MLP neurons of a small language model. Each row is named by its layer, matrix (up: input weights) and neuron, and shows model dimensions 160-223. Each number is 50 + 12 x the weight over its row's rms, rounded and kept within 0 to 99.
Before each neuron's rows, "fires in" lists the words (lower case) most often at its 100 highest values on Wikipedia text that the model never trained on. A number after a token or word is its count.

fires in: "that" 45, "announced" 14, "said" 12, "found" 9, "website" 7
L3.up921:37 60 40 37 28 43 51 51 64 50 51 44 62 54 45 58 42 48 77 72 51 62 67 41 46 50 47 42 39 51 31 43 73 48 50 46 60 57 07 55 44 65 35 52 21 32 51 46 32 51 33 52 23 40 29 60 59 59 55 45 69 52 65 48

fires in: "at" 29, "on" 12, "withdrew" 7, "died" 6, "taken" 4
L7.up172:49 26 54 53 38 54 44 45 48 51 50 49 75 58 38 51 38 53 71 35 57 65 43 61 50 55 57 62 49 31 67 58 58 53 50 45 51 52 59 45 58 47 27 64 42 48 45 45 59 91 32 57 57 72 60 47 42 21 47 53 59 36 50 53

fires in: "of" 43, "to" 28, "against" 5
L6.up881:58 38 66 52 51 61 46 54 56 55 33 46 38 58 51 40 35 45 67 22 25 89 46 55 42 45 54 62 42 61 41 78 53 48 35 41 55 58 48 50 25 56 48 67 56 62 41 40 46 42 51 62 66 55 39 48 35 46 48 55 28 67 61 31

fires in: "national" 15, "league" 14, "professional" 10, "civil" 6, "democratic" 6, "federal" 5
L2.up492:38 64 49 57 33 40 38 57 72 56 36 59 49 55 68 49 19 63 56 43 36 52 50 62 51 45 57 51 58 45 63 63 51 30 43 50 47 49 44 54 40 18 42 64 60 33 37 58 31 63 65 53 68 56 38 37 34 43 48 28 57 38 36 60

fires in: "the" 19, "at" 15, "to" 10, "in" 8, "east" 4, "on" 4
L11.up629:60 54 56 28 73 50 49 46 37 40 50 37 40 39 56 58 42 42 55 28 71 50 44 62 58 34 41 56 58 66 71 59 64 47 42 57 36 37 50 40 56 52 58 55 47 65 34 52 47 61 57 66 56 66 63 64 48 44 58 34 58 49 45 42

fires in: "more" 41, "very" 12, "vermont" 10, "most" 6, "less" 4, "stainless" 4
L2.up757:46 35 48 46 33 45 47 50 38 32 45 52 41 45 55 41 34 34 51 54 42 54 63 49 59 57 65 47 51 61 51 61 41 39 88 41 67 40 24 39 42 41 60 59 50 83 60 44 53 57 65 42 46 51 52 51 46 49 55 50 70 44 52 55

fires in: "also" 30, "later" 9, "then" 5, "often" 5, "never" 5, "only" 5
L6.up771:59 48 60 26 34 34 51 38 34 35 33 51 34 53 48 55 40 46 53 60 49 50 41 54 41 47 32 57 67 72 36 58 52 71 51 25 80 59 45 29 37 59 48 45 48 62 42 46 50 33 42 65 48 37 35 62 62 62 29 59 50 44 29 32

fires in: "until" 19, "from" 13, "september" 12, "u" 10, "finished" 4
L2.up1018:69 16 42 52 19 48 48 69 56 54 38 40 42 33 51 40 34 68 50 48 31 58 53 35 60 42 35 50 45 50 51 47 32 44 47 77 82 50 66 49 56 57 44 43 40 55 62 50 52 56 65 38 37 66 66 51 39 53 64 40 39 66 48 61

fires in: "as" 47, "said" 5, "noted" 4
L9.up20:51 29 59 69 48 48 42 41 50 62 50 48 43 37 36 37 48 62 53 48 53 21 36 64 57 31 51 66 45 53 52 45 48 58 56 61 48 50 37 47 40 48 41 69 25 37 40 40 31 37 38 74 52 37 70 59 46 61 49 71 41 37 33 69

fires in: "m" 41, "release" 6, "metres" 4, "ft" 4, "running" 4
L4.up82:70 53 55 41 46 58 63 53 70 34 67 34 61 54 49 45 44 57 60 47 59 53 50 48 59 33 57 53 53 51 55 38 45 55 26 42 44 37 49 56 54 56 50 38 42 65 71 65 35 61 55 52 58 35 52 46 67 54 41 19 51 72 57 50

fires in: "university" 35, "international" 13, "study" 6, "students" 4, "species" 4, "academy" 4
L2.up406:47 67 35 60 43 37 37 54 52 49 57 55 41 36 36 36 47 52 69 57 35 52 57 29 29 24 62 41 53 66 48 61 53 34 45 44 37 46 62 53 51 59 36 25 45 56 62 42 48 42 46 46 43 43 36 27 64 50 49 59 48 88 32 39

fires in: "a" 19, "one" 14, "any" 13, "each" 10, "all" 4, "some" 4
L4.up887:45 52 40 51 69 60 63 40 49 30 53 39 63 44 72 33 51 62 50 66 46 52 42 68 62 57 30 47 53 53 48 35 31 29 58 56 60 37 33 39 65 74 55 54 51 44 48 26 59 33 41 55 37 66 55 65 26 74 35 47 34 68 30 36

fires in: "its" 22, "into" 14, "under" 10, "towards" 6, "together" 5, "macdonald" 4
L2.up1008:61 39 37 38 46 54 52 57 43 37 44 31 63 50 68 33 36 60 69 49 48 44 66 72 68 51 65 47 62 51 54 45 51 28 33 71 61 52 55 45 50 56 55 52 63 57 42 61 54 80 43 56 43 65 43 54 59 28 56 49 52 62 53 32

fires in: "to" 61, "into" 5, "minutes" 5, "towards" 4
L4.up150:72 52 46 48 10 44 48 39 61 68 61 51 26 64 61 42 42 59 65 46 36 38 51 45 52 40 45 35 48 55 65 53 33 48 42 59 30 36 78 57 56 65 52 37 75 88 46 59 46 41 65 47 61 56 50 56 52 47 34 53 69 63 51 47

fires in: "of" 38, "united" 12, "forever" 5
L6.up678:75 55 61 45 38 54 53 55 27 65 65 56 66 44 43 36 35 50 53 35 53 41 52 32 32 58 58 59 55 56 56 55 47 50 68 56 60 64 52 42 47 46 42 29 32 60 46 60 19 37 39 25 71 37 45 52 48 49 59 44 63 57 60 42

fires in: "on" 15, "in" 14, "since" 13, "squadrons" 11, "until" 9, "squadron" 7
L2.up484:47 25 44 48 36 42 61 60 56 45 49 41 46 42 53 57 59 48 47 61 64 44 52 68 27 50 38 53 38 35 48 37 34 66 51 29 58 77 60 54 57 41 59 49 47 17 57 42 50 61 45 53 42 40 79 55 68 54 43 60 55 64 50 53

fires in: "of" 50, "professional" 8
L5.up458:55 39 57 46 55 39 43 67 56 68 52 50 24 48 65 39 36 73 63 56 50 46 58 36 41 47 47 55 55 50 64 44 39 38 38 44 47 47 53 42 45 65 51 49 45 54 53 36 33 42 48 64 46 30 43 68 47 39 46 63 81 35 69 54

fires in: "have" 35, "has" 31, "is" 7, "much" 6, "had" 6, "are" 4
L3.up594:31 38 51 71 46 30 45 45 45 42 46 50 50 66 58 56 60 55 47 55 42 42 51 47 59 70 65 38 52 56 54 41 62 51 39 44 22 41 58 48 61 75 69 55 48 52 50 57 71 51 48 69 46 47 67 69 39 37 54 38 51 41 39 58

fires in: "top" 21, "most" 19, "time" 9, "more" 8, "almost" 6, "number" 6
L2.up78:43 62 66 50 28 54 53 35 46 43 39 34 53 38 67 49 41 51 44 58 61 45 75 45 43 36 58 44 43 35 36 65 59 64 43 41 60 39 56 47 43 72 45 51 70 66 65 40 58 46 75 49 57 70 51 35 60 66 36 51 62 37 59 57

fires in: "which" 18, "such" 15, "that" 11, "film" 6, "who" 6, "directed" 4
L6.up491:53 41 36 58 55 49 45 49 50 48 45 46 65 34 57 59 64 63 60 36 45 44 45 39 57 50 28 47 53 59 27 60 56 68 44 40 39 45 33 57 53 55 32 44 38 49 61 43 41 35 45 47 52 41 26 55 32 42 54 45 43 63 54 24

fires in: "has" 47, "have" 45, "had" 6
L7.up639:43 44 62 51 39 30 48 32 46 61 63 54 43 54 34 36 41 57 56 56 53 57 56 33 47 59 62 58 50 51 72 56 23 63 57 52 57 37 62 26 33 76 66 58 38 57 46 63 46 18 35 73 58 48 67 56 44 53 44 54 41 37 55 64

fires in: "of" 12, "when" 11, "from" 11, "if" 10, "while" 8, "by" 8
L5.up100:55 68 52 40 28 59 64 57 72 70 54 44 39 38 49 51 41 65 35 38 31 40 45 57 41 57 34 81 47 41 64 54 41 39 57 68 48 50 45 56 69 41 44 53 54 49 63 54 65 45 61 60 37 57 44 56 56 78 57 42 51 53 64 39

fires in: "of" 39, "to" 13, "open" 4, "love" 4
L5.up679:60 48 36 51 48 62 34 45 50 71 42 47 54 44 58 60 28 34 52 54 36 53 65 69 61 56 53 62 37 46 77 50 63 28 70 45 50 14 67 72 53 67 81 45 47 47 56 51 59 53 59 33 46 55 40 43 45 64 47 60 76 67 48 53

fires in: "2" 18, "4" 9, "6" 9, "5" 6, "8" 5, "9" 5
L6.up37:37 55 62 51 38 54 33 50 33 62 38 45 41 62 41 42 56 52 56 70 35 48 51 58 53 53 52 52 41 24 50 54 60 54 29 50 52 36 55 53 33 37 50 44 59 42 60 32 49 54 47 45 61 39 30 45 55 74 73 56 68 52 63 47

fires in: "a" 30, "one" 13, "any" 9, "each" 8, "four" 6, "no" 5
L7.up451:66 45 52 52 54 59 75 48 63 51 57 27 50 53 51 28 54 21 53 68 32 57 59 45 64 33 29 64 42 31 45 43 49 49 63 45 39 53 57 40 37 65 56 60 58 62 48 55 55 48 35 52 43 46 52 52 45 41 50 56 50 45 41 64

fires in: "as" 65, "called" 7, "given" 5, "using" 4
L3.up665:48 47 37 57 49 46 48 29 60 55 56 16 61 43 55 59 49 46 59 46 44 19 50 46 46 41 49 64 44 46 55 60 60 45 35 63 65 64 32 42 68 52 47 40 46 37 64 46 51 47 48 42 36 47 44 54 40 65 52 24 36 62 45 49

fires in: "held" 19, "there" 14, "at" 8, "not" 6, "remained" 4
L11.up719:55 33 36 45 54 45 60 46 56 59 40 30 50 38 54 43 36 68 76 43 42 53 47 63 55 43 41 31 50 49 61 55 58 42 43 43 67 48 46 51 43 71 48 68 43 40 50 50 48 59 25 60 39 50 57 57 50 67 29 63 43 30 56 53

fires in: "used" 21, "use" 9, "15" 7, "10" 6, "11" 6, "9" 5
L5.up449:52 51 34 44 53 30 64 49 49 61 60 34 52 44 51 31 41 59 43 64 53 39 48 63 65 46 38 61 42 59 44 20 54 51 50 35 60 45 55 60 48 64 41 60 24 66 37 57 67 35 50 64 40 71 56 37 38 55 32 43 40 47 67 67

fires in: "album" 14, "president" 11, "team" 10, "title" 6, "party" 5, "us" 5
L3.up800:32 50 43 45 51 49 51 37 47 51 36 61 59 49 65 64 44 49 67 56 54 47 40 53 55 40 50 51 56 58 43 62 56 73 47 46 66 62 52 55 52 71 53 47 27 60 44 59 44 51 55 60 42 66 53 50 46 48 27 45 35 81 65 38

fires in: "by" 34, "in" 11, "career" 7
L4.up568:48 53 45 29 25 60 83 63 64 47 57 67 43 39 49 61 52 65 64 44 32 37 53 71 53 38 43 57 42 60 39 47 45 60 45 23 40 47 43 51 42 47 42 59 45 46 51 38 39 59 79 69 44 36 59 30 55 46 37 50 47 66 42 32

fires in: "at" 56, "architect" 6, "under" 5
L4.up660:64 46 42 74 45 49 37 44 35 54 57 56 51 44 57 31 38 55 62 55 39 49 52 50 48 35 55 51 57 40 65 45 69 34 51 37 65 49 65 60 46 86 59 63 58 43 59 48 41 36 48 33 29 74 52 45 56 34 41 48 44 33 53 54

fires in: "as" 40, "date" 8, "year" 5
L5.up746:38 40 47 60 39 45 41 60 47 40 73 48 47 60 29 62 59 42 57 58 51 66 55 54 56 61 50 72 50 37 39 60 40 58 30 54 43 65 57 47 25 54 38 38 67 61 46 36 48 62 40 66 50 23 48 40 49 70 42 62 48 52 49 65

fires in: "0" 42, "1" 9, "6" 6, "8" 6, "5" 4
L2.up700:28 38 51 52 45 29 34 56 63 70 56 64 24 37 63 29 53 68 44 53 48 38 37 52 66 33 72 63 60 42 51 68 62 28 45 33 45 60 60 53 44 48 51 49 55 47 35 38 46 69 47 41 41 38 46 38 56 65 51 50 43 54 64 64

fires in: "team" 20, "president" 14, "director" 13, "production" 7, "producer" 6
L2.up378:53 52 33 55 42 50 51 40 42 33 69 37 68 35 75 63 50 38 51 64 56 65 33 48 27 53 46 40 32 58 32 53 44 51 60 54 64 56 49 58 35 44 63 51 30 24 51 50 30 41 46 63 28 80 39 36 77 38 27 55 52 62 37 42

fires in: "and" 31, "or" 10, "1970s" 5, "century" 4
L5.up162:62 61 69 53 47 60 75 50 54 21 60 42 60 55 61 48 43 42 57 43 60 54 50 40 42 81 37 46 47 32 48 44 30 46 50 41 35 50 48 72 55 38 35 63 42 62 53 47 47 61 47 50 60 51 78 54 60 51 37 56 50 43 64 61

fires in: "be" 29, "is" 20, "special" 6, "m" 5, "of" 4
L4.up577:32 56 31 65 36 58 49 51 46 43 59 23 41 72 43 45 52 28 40 40 56 62 49 57 64 52 47 39 63 51 55 53 22 15 65 57 54 35 55 49 53 65 38 45 51 53 67 66 43 50 54 39 35 59 48 44 31 55 49 74 62 24 45 42

fires in: "including" 38, "both" 16, "and" 6
L5.up660:41 40 45 56 64 45 42 64 60 58 47 41 40 60 69 40 51 51 49 35 46 42 49 73 51 39 35 55 53 51 42 49 37 43 50 47 46 60 50 39 53 39 30 73 44 67 45 38 58 31 40 33 53 59 62 57 65 64 16 46 49 53 44 53

fires in: "there" 31, "which" 25, "level" 11, "cleveland" 5
L2.up794:69 40 50 50 40 80 30 43 44 39 55 30 74 54 49 46 43 55 49 33 58 37 35 71 56 47 69 65 38 43 30 59 62 49 55 51 55 33 45 35 45 71 46 80 56 47 54 33 57 54 81 39 49 43 65 46 56 44 48 29 44 45 68 47

fires in: "of" 61, "war" 7, "for" 4
L3.up944:60 56 63 76 38 42 39 61 41 67 43 37 30 80 32 46 28 46 53 65 60 45 63 54 58 56 32 39 50 49 38 41 49 38 57 33 57 69 49 61 47 44 43 67 35 52 27 70 31 51 59 45 41 58 20 40 65 51 64 41 49 51 36 62

fires in: "such" 27, "out" 7, "writer" 6, "court" 6, "according" 5, "released" 4
L3.up741:55 41 55 57 48 53 59 51 34 53 38 41 77 53 48 24 54 58 62 35 44 62 60 64 46 34 48 53 70 62 64 34 50 65 42 40 56 40 65 38 36 62 27 52 64 38 50 31 57 43 37 25 40 65 36 56 44 58 40 58 69 55 68 66

fires in: "2022" 20, "2020" 16, "2024" 12, "2025" 11, "2026" 10
L2.up341:56 30 54 66 73 61 61 56 58 52 77 64 45 26 48 61 53 58 48 58 38 39 47 64 62 41 62 39 53 63 27 50 33 36 68 49 58 41 64 59 47 47 46 70 67 69 50 64 56 62 46 58 43 67 66 53 42 52 44 45 66 25 43 35

fires in: "by" 18, "to" 9, "of" 7, "media" 6, "portrait" 5, "chosen" 5
L5.up385:43 76 28 60 59 48 60 34 32 64 59 29 57 58 46 54 38 32 59 58 64 47 47 47 80 20 28 73 43 44 70 67 60 33 57 57 55 20 48 50 42 35 48 51 55 83 69 27 59 74 52 62 55 54 50 53 54 55 39 72 62 57 62 51

fires in: "university" 22, "court" 14, "institute" 11, "division" 6, "army" 6, "which" 4
L3.up361:23 58 66 47 43 46 35 35 22 54 64 38 67 46 57 66 37 50 49 49 49 49 30 39 59 47 58 42 39 30 73 28 62 44 58 32 59 47 46 53 49 68 40 56 32 08 73 33 59 70 68 56 34 59 28 60 60 60 44 34 38 53 59 60

fires in: "his" 63, "these" 14, "won" 6, "held" 6, "such" 5
L2.up787:52 60 77 56 59 60 47 12 48 56 47 44 56 65 42 38 47 43 66 36 47 51 20 61 33 37 51 52 40 22 39 66 64 60 58 30 48 49 70 62 54 65 38 70 47 51 74 43 56 47 53 46 57 55 40 45 23 58 52 28 53 60 39 37

fires in: "such" 43, "which" 22, "including" 8, "due" 7, "includes" 6
L3.up639:40 50 33 58 56 50 72 34 43 48 50 44 63 47 52 54 55 57 64 46 42 48 45 66 56 45 31 60 51 44 30 42 35 49 51 37 70 71 63 48 38 57 52 79 53 48 76 58 43 41 52 42 52 38 47 53 32 72 49 44 64 63 53 71

fires in: "as" 36, "at" 10, "called" 8, "from" 5
L4.up778:59 57 40 47 45 59 60 53 51 58 52 45 64 47 58 69 49 44 48 41 47 45 56 18 64 53 39 42 57 57 42 70 50 48 49 75 67 47 50 32 42 44 39 41 44 50 57 51 43 46 63 33 53 58 55 63 50 56 57 32 38 46 50 48

fires in: "with" 30, "after" 23, "while" 10, "top" 4
L4.up273:51 53 46 37 41 41 46 74 50 44 49 56 53 38 74 49 55 26 66 60 49 62 42 28 52 50 46 41 41 43 50 67 41 65 36 74 67 50 34 18 52 62 45 50 64 53 43 63 37 56 27 34 38 46 34 56 62 65 73 54 45 43 46 51

fires in: "of" 66, "released" 4
L5.up137:71 33 69 43 39 64 54 65 47 43 39 46 42 49 47 56 45 71 52 51 63 58 51 49 59 68 45 45 73 58 70 43 52 68 37 36 55 43 60 22 47 46 75 44 36 68 52 58 64 40 44 34 51 61 28 61 42 39 39 26 58 67 56 44

fires in: "as" 36, "t" 5, "to" 5, "by" 4
L7.up610:56 78 38 63 39 60 44 27 56 42 43 49 52 41 41 51 49 53 57 36 51 45 39 42 69 40 65 42 54 60 39 63 35 57 37 39 56 59 48 64 22 55 46 48 47 60 56 69 17 55 54 59 39 56 57 31 41 57 51 68 27 52 41 75

fires in: "as" 48, "entry" 7, "mcdill" 5
L11.up602:50 41 44 68 47 48 38 37 34 57 46 49 39 44 53 58 38 41 54 65 33 43 34 58 39 61 58 53 46 31 30 69 49 48 77 44 52 66 73 55 74 47 34 26 58 54 47 64 57 39 37 61 40 56 42 54 51 62 31 68 62 38 38 38

fires in: "that" 46, "who" 26, "white" 6
L4.up728:53 48 60 55 52 51 38 52 37 56 52 52 65 53 43 56 60 62 48 43 68 56 46 43 46 67 34 36 42 63 52 52 64 33 57 48 40 56 52 57 75 65 49 68 43 46 51 34 36 32 42 71 28 60 59 39 47 49 32 44 45 57 61 70

fires in: "in" 30, "can" 18, "after" 10, "david" 4
L3.up510:59 45 67 53 69 27 63 48 51 60 26 54 49 82 40 62 44 50 55 28 36 68 50 44 49 53 56 31 40 52 49 59 50 49 54 46 59 47 54 69 65 45 40 65 52 49 65 44 49 47 55 50 36 38 65 31 39 54 37 72 47 40 43 69

fires in: "at" 38, "intelligence" 11, "fibonacci" 4, "methionine" 4, "word" 4
L9.up553:44 50 50 49 55 25 61 71 47 47 33 48 49 37 62 40 30 66 74 43 45 42 36 51 53 71 48 56 30 38 74 50 63 47 39 46 41 41 46 41 45 54 61 47 44 60 80 37 46 59 38 58 46 66 43 53 48 38 38 48 27 64 36 67

fires in: "from" 92
L2.up168:63 35 31 64 48 28 41 53 56 55 51 48 66 59 58 45 56 31 62 48 51 50 61 53 66 50 33 50 82 36 49 50 34 45 43 76 59 14 48 46 48 49 43 55 38 46 40 50 53 48 57 43 37 49 51 46 48 74 48 40 61 58 59 19

fires in: "also" 46, "these" 15, "further" 6, "later" 6
L4.up912:45 67 66 40 45 49 29 34 53 48 64 47 31 40 29 38 44 42 49 39 65 61 23 55 44 42 59 65 21 56 29 65 60 53 55 35 53 75 56 35 32 68 34 60 54 56 45 61 33 47 64 47 61 53 40 50 48 56 58 39 53 77 46 73

fires in: "some" 20, "all" 16, "one" 9, "it" 7, "these" 6, "any" 5
L4.up649:46 69 64 48 45 64 48 35 38 30 63 45 45 37 55 39 42 56 51 33 33 31 41 56 59 52 42 65 38 52 42 61 42 64 58 44 43 55 50 48 53 83 62 39 32 49 43 35 62 57 58 50 46 62 43 44 42 63 52 54 49 47 18 79

fires in: "released" 26, "announced" 19, "published" 10, "such" 8, "election" 6
L3.up599:54 48 38 40 44 55 68 58 47 52 72 52 74 69 45 35 49 45 64 46 38 65 42 40 53 55 39 61 41 57 25 52 61 54 39 54 88 50 51 53 53 59 42 40 63 50 39 49 47 51 47 55 43 38 40 51 45 65 56 37 60 52 52 55